From a checkpoint of a small transformer trained on Wikipedia.
Architecture: rotary positions, biases, untied embeddings.
Training: a variant of Adam for these matrices, 639M tokens, 9745 steps.
MLP neurons of a small language model. Each row is named by its layer, matrix (down: output weights) and neuron, and shows model dimensions 176-239. Each number is 200 + 30 x the weight over its row's rms, rounded and kept within 0 to 999. A neuron's up and down rows have the sign that makes its largest values positive.
A block is one neuron, or neurons of one layer that tend to fire together. After each block is what it responds to, as a language model described it from the Wikipedia text at the highest values.

L10.down256,204,213,229,197,236,217,229,225,249,174,189,247,189,259,173,192,199,207,210,210,245,244,165,143,174,221,190,271,206,220,162,206,195,195,236,194,163,261,185,155,161,215,198,170,255,227,179,206,216,172,223,227,217,196,154,234,238,217,201,158,215,179,127,176
L10.down538,224,157,263,178,183,173,166,190,236,172,196,206,173,195,187,159,191,150,189,192,202,163,205,251,200,205,247,122,198,164,179,232,232,164,218,236,197,182,147,211,195,168,150,134,165,165,223,196,190,155,198,207,221,207,233,196,262,174,226,224,155,174,254,247
L10.down541,162,211,229,201,163,85,240,230,168,199,164,205,235,168,161,189,166,222,194,169,257,169,195,173,145,223,213,154,225,164,189,225,154,166,156,198,196,173,200,193,199,161,227,179,171,190,220,161,246,259,216,202,218,135,196,178,224,186,164,181,181,254,200,177
L10.down555,192,171,170,198,186,271,178,216,178,255,180,162,175,235,193,176,233,210,223,239,212,192,235,206,187,186,185,179,214,183,190,233,197,215,255,154,175,179,216,198,159,179,184,126,131,189,177,237,220,183,161,192,181,236,206,187,231,172,208,173,214,252,252,166
Short interior pieces of ordinary words broken into odd small tokens, most often the s in al-s-o, also on in N-on-fiction and al in V-al-entine.

L10.down432,158,214,239,172,199,190,149,192,223,226,228,261,205,204,191,244,172,216,167,134,194,206,264,197,240,202,216,155,219,252,227,192,154,216,259,187,174,213,147,211,177,219,133,181,191,249,216,228,210,232,230,206,186,123,200,201,195,236,225,220,252,164,204,153
L10.down497,230,185,205,233,163,162,199,183,203,183,180,230,176,180,191,198,216,194,247,134,199,209,173,249,194,232,167,168,252,153,208,201,180,211,188,194,229,208,216,221,179,257,214,174,210,140,196,229,166,174,234,221,231,198,208,165,207,230,175,146,187,214,190,218
L10.down507,210,229,182,143,187,181,220,249,221,186,210,225,234,194,197,232,257,211,240,192,167,223,213,168,203,150,182,217,203,222,178,221,217,204,211,162,216,167,211,196,241,200,188,227,221,229,224,225,208,162,165,181,200,159,196,162,167,184,226,238,232,237,204,173
L10.down723,277,233,180,199,238,181,224,238,254,290,254,167,209,200,208,193,205,227,226,157,254,212,205,172,198,205,185,250,186,192,156,195,152,220,197,153,231,241,212,204,241,200,215,238,154,231,227,177,187,159,244,205,193,200,200,251,183,159,158,184,188,212,245,187
Final word pieces completing a word, mostly possessive 's and "its" (world's, its president) and -al in medical, legal, educational.

L8.down34,153,215,223,190,211,188,214,223,257,197,150,167,188,274,235,247,185,211,202,207,176,203,162,198,177,250,212,150,202,190,140,189,197,241,176,203,177,221,206,212,162,197,178,158,198,221,160,176,181,173,172,190,244,224,226,213,186,219,174,182,278,193,196,232
L8.down381,227,204,229,232,211,242,180,232,215,162,183,192,204,243,232,169,225,201,215,255,193,171,194,263,137,258,172,229,166,209,182,226,229,216,202,165,240,203,195,244,214,221,195,188,178,230,232,181,210,222,189,176,218,194,218,193,158,208,264,171,210,181,202,261
Periods after a capital initial inside names, especially middle initials like Joseph P. Bradley or Henry S. Dennison, plus U.S.; weaker on word-piece continuations after one capital (Dav-id, L-os, K-ids).

L7.down19,195,186,191,198,226,234,199,158,192,206,188,138,258,202,220,180,178,179,199,216,186,193,213,265,188,213,188,195,240,228,126,210,229,198,226,203,192,186,243,181,226,132,221,182,185,216,188,156,225,239,217,213,168,228,266,214,180,273,223,142,170,185,195,213
L7.down247,241,199,223,192,222,242,166,250,202,185,207,193,221,191,151,185,196,238,173,166,205,111,220,188,182,235,208,220,197,183,207,129,192,147,153,210,189,177,251,168,143,190,227,162,214,203,199,235,234,179,215,215,212,190,228,209,184,220,242,198,222,202,228,178
L7.down291,182,189,214,168,190,238,198,198,190,239,209,229,168,188,172,221,184,205,233,184,219,221,221,237,176,166,182,241,174,237,245,210,238,202,177,213,171,206,170,254,195,175,160,183,233,177,192,205,118,228,161,275,215,269,187,207,189,240,202,185,162,239,128,239
L7.down308,217,177,194,224,182,168,202,231,198,200,212,143,218,174,218,241,223,234,230,226,149,219,152,205,190,237,160,233,204,216,218,187,150,187,250,251,190,157,214,218,210,181,217,227,187,207,216,214,199,195,192,243,207,118,216,167,175,188,175,164,195,194,204,271
L7.down367,270,201,242,185,191,178,132,156,165,183,214,177,212,204,219,189,161,202,244,132,195,145,193,207,184,207,159,253,202,196,194,198,241,235,185,222,171,203,214,245,223,197,188,178,160,195,171,274,243,171,226,210,226,185,191,257,181,236,192,152,183,176,205,247
L7.down515,185,238,220,202,213,218,224,195,283,279,177,198,198,229,194,246,184,172,186,214,186,209,216,262,238,177,160,156,205,196,178,189,267,149,194,158,247,209,245,201,225,165,189,217,165,247,150,229,210,192,139,188,185,213,178,160,214,196,222,210,196,235,188,154
L7.down628,169,187,219,164,175,216,153,219,204,209,205,162,189,233,206,198,224,179,213,182,235,221,231,202,191,265,199,232,211,132,212,206,196,202,183,242,230,217,217,179,207,138,209,170,209,250,207,171,193,189,224,157,205,155,208,233,217,202,205,210,175,198,213,237
L7.down823,284,213,237,239,174,148,210,201,187,198,221,226,173,204,199,167,229,171,185,222,191,221,208,207,193,197,173,187,223,180,205,190,163,110,237,152,221,210,158,198,231,197,167,188,182,180,198,185,180,238,240,182,183,205,173,194,237,222,208,146,139,235,155,219
Short word-final pieces completing a word, mostly possessive or contraction s after an apostrophe (Panasonic's, it's), also Mc prefixes, -ed, -her.

L8.down166,178,253,229,199,202,244,201,187,215,205,233,238,209,254,180,217,151,221,238,171,253,206,202,244,194,162,241,134,197,183,175,173,233,217,169,149,208,168,215,188,179,189,223,151,233,230,145,190,222,195,164,251,148,205,174,189,244,207,238,186,239,161,212,172
L8.down474,235,166,190,156,259,194,175,235,169,188,151,176,150,231,229,193,186,234,186,201,211,187,194,212,182,203,163,218,167,211,133,221,191,240,237,216,200,213,249,237,201,144,201,196,202,213,204,152,173,216,256,200,189,232,205,224,198,142,178,242,154,221,177,174
Single letters, mostly "w" or "l", split out mid-word in names and compounds, above all t-w-o, and in Kwabena, metalwork, Northwest.

L7.down261,191,230,220,227,217,218,209,198,214,248,231,193,126,202,250,205,189,224,285,243,219,192,186,222,198,256,221,228,215,228,196,114,209,166,200,187,243,180,206,221,279,181,190,159,201,196,194,226,190,175,148,249,226,191,226,194,215,247,182,208,200,181,201,146
L7.down317,248,198,244,248,212,243,205,198,212,255,174,212,207,187,199,195,224,188,182,169,225,186,185,202,185,249,163,163,218,242,193,175,206,192,175,189,203,254,235,176,242,220,238,204,186,207,201,246,195,207,192,225,249,221,240,143,166,187,182,194,226,188,242,190
L7.down384,216,166,235,196,191,182,163,139,234,236,133,163,242,196,152,198,204,225,216,181,169,206,208,202,205,192,191,245,260,179,275,240,181,137,149,244,162,217,146,153,193,199,233,219,171,182,210,188,211,245,199,170,180,212,226,274,169,204,195,168,191,181,193,243
L7.down486,167,183,204,170,165,272,206,178,269,151,170,214,217,152,181,192,163,156,221,207,236,228,247,194,214,202,162,220,235,167,200,248,210,198,196,213,233,167,192,253,209,201,185,234,193,213,204,239,192,138,213,222,247,182,234,165,196,154,210,170,194,192,199,163
L7.down518,180,242,168,176,235,259,215,212,208,237,127,162,241,158,239,263,243,224,173,238,120,233,169,251,188,192,164,285,141,163,206,222,163,201,188,173,208,202,198,139,215,183,171,200,221,200,237,169,186,144,198,224,212,159,261,234,129,219,161,192,223,242,136,154
L7.down730,152,215,203,174,196,163,174,189,227,263,207,236,125,214,173,207,208,142,219,166,153,159,184,175,193,216,210,178,170,202,246,164,165,169,194,176,201,236,222,177,198,163,170,181,182,129,211,177,195,162,204,205,194,173,242,212,217,128,205,173,204,202,183,199
L7.down731,197,154,246,194,169,191,204,180,207,205,168,167,231,178,227,145,209,231,194,242,218,182,193,208,214,203,170,240,159,219,176,194,166,243,237,167,222,188,163,196,216,199,197,267,210,192,193,185,145,259,174,156,217,179,177,184,185,205,180,163,178,222,218,151
L7.down746,183,240,178,239,201,235,186,212,223,194,187,234,233,191,198,194,220,238,204,220,159,209,183,184,195,210,172,216,179,233,137,152,219,274,208,216,253,211,213,202,152,204,204,258,234,254,165,223,186,200,132,224,211,215,188,234,193,227,219,213,210,249,241,204
Short second word-pieces following a lone initial letter in words split into fragments, e.g. t-w-o, n-om-inated, s-al-ads, o-w-n, n-um-ber.

L10.down84,207,159,238,178,197,167,211,224,186,267,193,243,191,224,215,182,259,209,206,180,214,186,207,234,232,207,166,162,234,165,220,207,206,192,123,186,223,181,248,180,158,218,191,193,210,232,211,207,196,218,191,144,156,145,235,227,182,103,191,217,195,230,198,167
L10.down95,234,192,220,175,189,138,225,189,212,166,150,152,227,160,216,187,207,229,204,180,206,168,215,236,262,202,189,233,174,241,170,195,201,207,227,202,216,240,214,246,170,171,206,209,170,212,201,166,221,171,210,189,211,193,277,212,231,145,220,188,211,158,223,217
L10.down255,221,256,210,156,194,128,184,189,146,203,196,168,219,254,211,235,276,211,216,205,172,222,211,228,236,246,238,135,194,218,198,186,187,226,187,203,199,186,257,180,154,218,173,237,198,233,199,224,192,217,192,201,200,173,171,189,208,165,214,185,245,222,215,224
L10.down460,236,219,185,174,167,208,222,255,262,171,136,173,207,169,208,152,213,236,184,240,152,202,227,141,206,122,169,194,209,223,168,216,230,265,182,189,141,203,213,194,139,174,208,199,121,202,212,266,200,185,150,186,192,192,227,160,199,206,203,220,191,203,209,198
Mostly the period after a short abbreviation or initial, as in c. 1500, No. 75, U.S.; also the second piece of a split word, as in K-en-ny, m-ain-tained.

L8.down173,203,222,207,142,204,198,164,190,153,228,197,151,198,175,266,148,229,213,216,187,221,218,159,254,129,230,206,220,209,178,170,183,227,190,206,262,260,216,201,188,203,183,185,210,222,218,162,240,218,184,223,153,197,208,166,208,112,191,175,180,233,199,177,228
L8.down479,188,160,162,159,224,167,189,207,244,171,213,252,213,218,188,217,169,246,227,221,203,205,217,165,259,196,217,150,226,178,193,214,201,190,207,225,214,193,156,210,182,185,238,235,226,200,226,233,207,189,155,202,191,252,210,186,173,188,214,179,256,171,202,201
Mostly the s after an apostrophe in possessives (President's, MGM's, month's), and also mid-word fragments such as Chr-ist, C-al-ifornia, it-s.